From a checkpoint of a small transformer trained on Wikipedia.
Architecture: RMSNorm before each block, learned and rotary positions, no biases in attention or MLP, tied embeddings.
MLP neurons of a small language model. Each row is named by its layer, matrix (gate and up: input weights) and neuron, and shows model dimensions 240-495. Each number is 500 + 50 x the weight over its row's rms, rounded and kept within 0 to 999. Numbers have three digits each. A neuron's up and down rows have the sign that makes its largest values positive.
After each neuron's rows, "fires after" lists the tokens most often just before its 100 highest values on Wikipedia text that the model never trained on.

L6.gate782:525461452532464497488563482472498576453439472540524428519560438506541442572521540498553513496505552575455455547478519605487426416472597518566596444466425537525582406496471529526492553515448439528462457449444517490540541478446534444480452517469536477475602518484520486504440493493560493468600438508538566519557587592523447423436476471496501449476519452420551528465484486570463506478571447428525514446445461432389513478443540544412540470497550522537538429532423495446426470481555471570529553518543466484485549477456544501476469531402566419431534489457470567498410506577501539459528427423497516482547404442523536491536521485492470495626436556383403583506497447541496495562471512491621451491533472456501525510547528465554507467561524538563561550502593477555504570531470449
L6.up782:558555490587482477507540511466505532470456504594492404512511498548466524468571525482477498568522551483521504427568513416512574487455570471626524521400537605508496493478469502543468421494455494440469471462467482512537543573500512536482423431479509510547439459571475465493522422476505452420451571595451435478407495524542565477463494595489503499524544502487495429470470514390384512408586522459439537588572512509409539569512518515456416502460577532382588473581517445429548518526372539483521490547529465458508523534526516485473500418572445473477437570490549434548414471397530589527480520516519470534475515462486521444523511516522549522495450444575450468431576480436573498539522451479502612566475468495544546464483535452415539542439442518443539578498482512507440520409582440
fires after: "2", "1", " every", ".", "s"

L6.gate692:563543407463467529505501566444516373480576509438527461531414441533625524508549391449563499477449436535462546507529548434432487418539400546481518465436517448509439472506505513508557541404476542524508570425442650536531476537483410494592372494625509474496493518559465484539512463474522553525485414480476509530533454446553409637511512525516542519512506468422448487556506460541539436570499485515529479468550459496482500634431534549459566424489575501487575500505523485540504543485469484605348452425567445498500482449466538532406542446533559486613465559392574530547545479505550453550434528591543519614477478483423465472443453456446514503457466544590402519469583511512435513506524596527426510514470491561400533518545527414465507525469597549572442551548503531604478512478538514
L6.up692:538530581496513555466476482531493482585474387501582479528478503487504619467521457471495473478441533508469401428512533466443477454567619492473461476494630563447552432470493500487424494547516537539444530566585458451549470467500575443436522397435587496461470457475519532484475398482536438498473458461469504558490432438483520502541444452451534508523435512471553500520381547466484653476489488477469539517527462555509535446457429591480449494583511400431464516514465487451492553580485492437550513543501515462436415561542548463469441432488538507518511507497574533616414510505532534413463528513470473511560595528548483526523630614416437502521529599450467470549540563543497584467402492545417553535577520484532513531470551587487472506481391473576534575509455449486475455473506604
fires after: "-", " \"", " ", "'"

L3.gate1119:489518575421579487481490468466453533510397519403395526448464469565571511487594429511546533577408564544480522518486505472526489570570477590536507481482434472460547419433456490486423465455488467513555545428555520418544437472504486619479544539464522494492455600499455522519503613495588516547458408512444561522537525513477450518541518496535512570497515502437446508463606548502531512471489557503547519572436508499606502518521458567436444411552469506466537458625521601468491508479495442547438463539496521503463484596543433445444563527493435505548449453441545552533521529463552534432490493428579542474422526524442463669536533626426466532439544441455522515544485583461527541496432480560478526506478471478538440479459553443511483550551475453571533545584543551544489530519539511
L3.up1119:466388475578545436534532466452492479506474432482566472449445461495475456442385528505555610477517522511579510550514536529510491599496385408514440490515456418408509526586541560408464456429555562417541458577399503425571530469480447556477524587489367454388546393437464434478526490556580511510531517517463494537509548523465477494444474543467492507577514571545598601483438518533465447458557536494503495448463497496463459567433471443448462523591529543577522539546488504554472493554419459480503502484455405509464453519441493528541552486534557523456518527466483499526461470432494484465528542543538498581445478572552502498480446464554467588495515432519494510459681443501532464531504474415524430488483495480449458551445534590488380526519397571478468490436634526578481536489501468
fires after: "\n", "|---|", "|---|---|", "---|---|---|---|", "|"

L7.gate736:549469441572514363528518505544568537443465460509449482537479487569550533446505444345490505570496507466527548588537513493481606424568462527507553515506511485473459414520511475468501508483440480540477561418567549448510497478522515558523474484566561498434484476509441487357501516499533403497567525483626562565589545556464452446524528511515583515494551492478509505500428549503531474447526506535449356547426474540511404482586460478516475534587530388564469470521444461543545477473489466545502490468492466476520454480542510459501526536482565499413560488570444547474540537563499453514567441429425610573531414474510534492482535529499551475497568533522494478438429439502384472510553540457496480531513536469511426470535478583492546501469526451486532523530518526578506504482544495
L7.up736:474528511518520472529459499410448590521433422482498413568506596488488591529426563446608438547521525403544541572420473525469446495483513416497443600523415497563455653535532561461533563522477509575522462486454436493452511567501550431505412470501438409481570450528476460505475534507493536413475423520494474529555508537544458431521501524572531503508497439461533499517428537531495426429507523475515438380506496583468544518586490516476539569522538534476549485556495477510453461608481460470497490508433557442457556442526457402473528486589519413481572511478444581532518439547481535514558455487424606539446447507455473489473588497518543547549519473427544468563503466576535378497568510455518471416486423586567509546570547535450510482479558490473528525536543449629417405544494495
fires after: " ", " (", "-"

L6.gate1092:510442497506456434543444536527507405510499541531479485540477447496505538519416507542516547456518466540542581530467579543549491456508550502506481417512474446485433496431471478531527538473493448488444497486504463532490498494525522561475467510476536503638524479601419564503456576507619445465436576515516441431509449496470500543519473557476619462507520611586447497515463505500457500518467448535485430579498531583506468531567455397521468460536592565518511436516507563501587467525568491601516397455505495508473516496516404464508583494542436428475536466622474521482538601435546400522550545630527565587435415477465447577551554491468563412488501553569429502455494517417448455438533618436527504487501544504509544541536490447473481485446533463494468585584430523541547492462540437
L6.up1092:427536492565428403486528507424455484458465448373476560495578484524486552515432464514471491449425541453464547398569531462432464613499517420511493528443448502447445537504447506449532467521492418464432514535561553488526511457447507537482449463436542514463486489468579542512564396511462430450418447478499499549473528502472527485565410489520550441566505567544552497430546329350561443588454500510490542509546440581528543544476487514562503492541571466512478485388561478455545458497491501429495534396411626462501440478481470448500487561515524549542486522465482460447613454446431474462509559478511474595424558612465509450471579481511503458484384498485494505518564509577565459557539453509456505502451459555472551513540523484471467525482549522482530554501478550455539554485542588
fires after: " ", " sub", "-"

L6.gate577:468376471474537455522551504405456474460494501524440423494538475454544478489397462555514591493420536431509454517474497412585539561567468440476532491492431458509374544549493448476623565437521389429443508445485476460459568457495451432582546402585502462529502542482522509526555546543370465496555450451517433500594461544459463492540449519451515469454419409459482503494534462485416476517544524501416469485534449475583425559533522392484384522492540489573598397601498459510496504471515541528517452455433424441515489555493522482451544495520608471470441510474577569570510525527558495466546451554537494485593363520453543425470525519476491500498491450498466486525512430548416553529551623419461578527520469536557496516589461406515415453575559420473479521582522524518436567535595582
L6.up577:539526561617477507559544543501473517551437470565491591567559482580455525568556532516571500498488509429513579480544518483478407530548512470572560473374466461510397546437406524473580493507603447489455512445500399499513382444524496481530428474562486531544537514572489582513512520436478476468451489574496461512571507539528544507575544511550494559448526504434551512525662443548408528526506519468498399475460494487492447507488585516527446541529517509520506528539531507432608529491422495448560421421539506433460498563391478456557511464513516494445472490528512494542507448522507389436573462507565422471574516556489445496500490486471580509463448532463511518552456532530485511541574508473482514500507433524576498458501519444520595519519483419539580522554488463594441512475546469
fires after: " ", " the", "-"

L7.gate1339:592433431479593536452393524490499487496476515507503434535586481535476536403552502499484507403458501495530517571500576567500499556495539503465412490488512538584541418510515454466438561553505535589545518513576621477519448507435548437526519584480514518479444515557450510487522492495562484496535614512481489495571504474500523573543455494474476525530501567498482484467556516447596439502567527381513493483607588609438442556488419545471403472552534510587469560568460498426449506482592442505439557513513537509476502533498530494576532500526496435499472541533499476485387522499567453455536545554467628578549515507514526517505591444513572518442498455547507462581431447396438494478588434477506615530482446599501463515536553531505491474471581557424477490526572471577468577495479517
L7.up1339:518533521507497454437490553480449424477527557435529506538518509493397463480585459473540437434471529511620572507456457522413502444499445458545586478468527535494456512447495501473521494515537524611518531463548500461475522456504446509514494446465486613572439579467521545507521502529595467521525444526419472474549492455536458428564444449580475418476557485513496501412527425500442430540476495490511511454503439547653488502492575521453557400501465421405406413585500481519463457495549503484530481471444578529549476405474452404533491490578473413591493529604506495519456478460518415541478445413572499532445530415493448472547352470511410488447525463464430457463562480478453490411495447485432480461608496474445553547535570431554492572495491570518530484534429476526510538505408568
fires after: " ", "-", "\n", " under", "%"

L6.gate1245:511502514491381471533503446503475540541492482475527490536557493520501516474512583395543593497389449506550542522517518474497489558516551516509554506599377488536593536505416517426449530451563571525455419441596466454538513565409560596536565502452513552443391547539491537517590517563496560543520597508549414521467381451521477562498510494410521519544547560461483570476536509457536587451493531506575449509464485473476520559511532586448559442487405492516531478435592517526486460453507542492472501520535537532442416550492562550385518563450490577496470538663589432457456515518462547459459580496539442505479534490453461539466498557549420481467526514471570405407394484514504618549484551407464575549415499394513508443528490415416532504588545510483529568524408502516371506541492571
L6.up1245:562533506506515558502536518543493519506543438533460518481458518439502473454550454512564575572575478473450535494408552525520431489469549515455437530598456489530409531483460514487473525551564569606451480552503417485473426507529540471493498484429525527502540539596493437465488481513487554554532544505484544472441455419500402553589487547485470563380550483589501558430514483454487540431557477593405454457498434459450461552511521573529501502470542453484516499538497531451503516577415481454502516484560566515488505444445595557500448592440504485432596425561495514510561513551521579428531556633476423501532523473529503508603472430526491491418523573525589450487439552445538523468505544505520458468457490386441519563470420525459480496547503548555544539418555462475420534506435538
fires after: "2", "0", "8", "6", " historical"

L6.gate164:561545543441520513520514506433589602467481471473488524510475561556582519510457410509503570328420445499576502552569442431489467525446464441561546444423513461569448535499521560585531556465505535537543499530545491487486565461481525502453445517570455506593528535551475470524571493384500519484578576485504488443580547498480537523572452506419522599479487495412444518431509419496478519575491489426530370574550508515418573579491412466462392477447478443505442465451499597398446507464538514515475520474575519438451472509565523465472457507522452436516525438484482551460595499544600508542509469530495490508526476511499501539450483501429501491534469471505438497553489504512493521527505427537461549544549525607435491502680570522510516562509446514527495526450540510495484540445556497
L6.up164:454527523608475509510488489475532453485522432506537452507517457527514505558495520478499504513458415428536600482493391426510506531603443523533480538512478489466393528504515470563476522450505419529427447457489446408342544516578504536437416437489475490480553504470555516490450522408476530530437555453508484595515497487498517550410559539579548520463553478549598441436551486422529490438495576498546439507510555555423590571610543442511491480418516504435482625458489535565583562635457479446525565418443542529497516499481533470510447580533574503536583512565591518426461460433508495416476514425450410490579450510493523527477501517486426488468453508559557473519511416448553534432527522474510467464502428437521518459382520451444502531464455535534568480469506492501502419516431467
fires after: " a", " in", " an", "In", " In", " A"

L6.gate763:532528533571538467457561627456466488515497551572563452522518475508486567483463533498541614459524498501475537577489455594524518469498574480470481481490537456492476401541442518499490591498477389532456550447540454518573517483512433429557557505511542492540468447594514496605474459465506650481567500542500453522512517504539449486539502439500576473494540539396495499487513581506519523422611476524516448561545470472432594486483442455561550422506459534454419427498498615509544543493544551578524482491581530415415401450481476554488589626552555476460548549517515512513560548510502550593412480504436482453444510469447480557435448451524498528443522513524379433487510496659469461512536554451393508534498545491449579453418558495571532511547522528552511546538529556482392448460471514
L6.up763:553540501543434459436500479530536504521474512499513475453506376513447461538519604504564480569478504560615562547513471616527522540543595419553493588531512497532357470503558461520511464500485587472473448506538429480468525527548457534602469485442501504501445583502424527543563391531460474503622493609512539556409373584461514529540471461516502445509518465453544501523429575438530464449487463443457395460517534508523546618487472462583468456514519507467517513509510499488540390626571456445517585444492536531485525495522610520500504488497488425625480484443493477501332533514412579572532551485491478458505494455479580467463514439592495519577391585514421500464475484536524460464519520496553465572468485501493549546482411514556475616518498533548426518590494472466506474555574491
fires after: "s", "0", "S", "w", " S", "2"

L7.gate76:537486546467516560456513458560536488494575542481577558475618430559454514559523402513471575573502421553460472464466488545524456522449482563507598480472442556543521465531493461504494521545462560523433530469566485477502500479456542466515452581529601478476540536496470505487494476525503600423537582522401491605530449495520518520598475484492551558496500495525404490521576443414520475519503523475446414473510453507541467468421503487483494494569479462441489453442469504567464442401517406508479472517525478546408540601478529513506535494553441411473520460526437462503618521540442489463468493543442538504594478451609499531470541551483499465508456542488555413463516521545444608427454474456452454554642524451552492629518515501545526419569542428566515448501535489498540553534569499
L7.up76:420510536496501518559501546468491470434503487476519510531549438422432458516474489483520593570435481522507454473422467564533538544460485538496500543522439541466446473509496553532573441486505588455458427547500442531441471517351447585555469561467615460482460474361467450503552509539513614416483523603406477547546495461475502515483385523543469581542463495467532496530530492459495488593428426504440489548575411554437537490445544450495406508597511456460502443484434450548398404496522474565461487531496547528463510557496498540490524467571438478496489543429566405573497517569514493351514411472461586473571543523556493493443562501513581496557499434511528503516558564492484504476564467486523422482542460510514440669515521483437510457510553510503490529489522541508490447431428526
fires after: "\n", "|---|", "|---|---|", "---|---|---|---|", "|"

L6.gate424:477494521470498494482502483529453471530447509500452449496386367545472461481490539404481528598559459453457519530471539468555504476611410554583510515510478567574606564440510538504534551446481424506546464519562430534499528550543457524583597501534441465491460544577484607553495492540489496488529499502469426528615502524469442597501528524556685469415443521461535483566460454487607488521492505574573361523531466555499465475506447538554507535450465472561503485562556548540520552528486470466439474375571463422464431476487451570549530443498537486446493551600506464493479440542510487559535541572455476494431513637477530478426435447476555559462546536403543456407492471486528553553529530389535504364506591564567495478531532485396457516419398531460510532457503522473497554493471528
L6.up424:491429518515398355488497462485537446577381385463549428498513508540485543434513548424489369509585488520458573429570525550454460569493520578431500484524389528488441463535553432447521527461501587493496541544531554525529517538466513410489518585424516452490519468544440464493474501571413570423528483490483552533442437452565535559436484455462502400589461510487477558501498544506539465476505482499442545505547497511458539518500490422554436448447458540415558521463472483512468529546554568498607500491505494474502474467492507380508457599539513498502518519588539434464396573462476574465508447497424506504514521477538529501453473562567547506544479458500439479527563497531554566485377505458465462547512512473516440450476510523564589536479518467526568531466528465492429430477483526
fires after: " W", "W", " f", " (", "w", " p"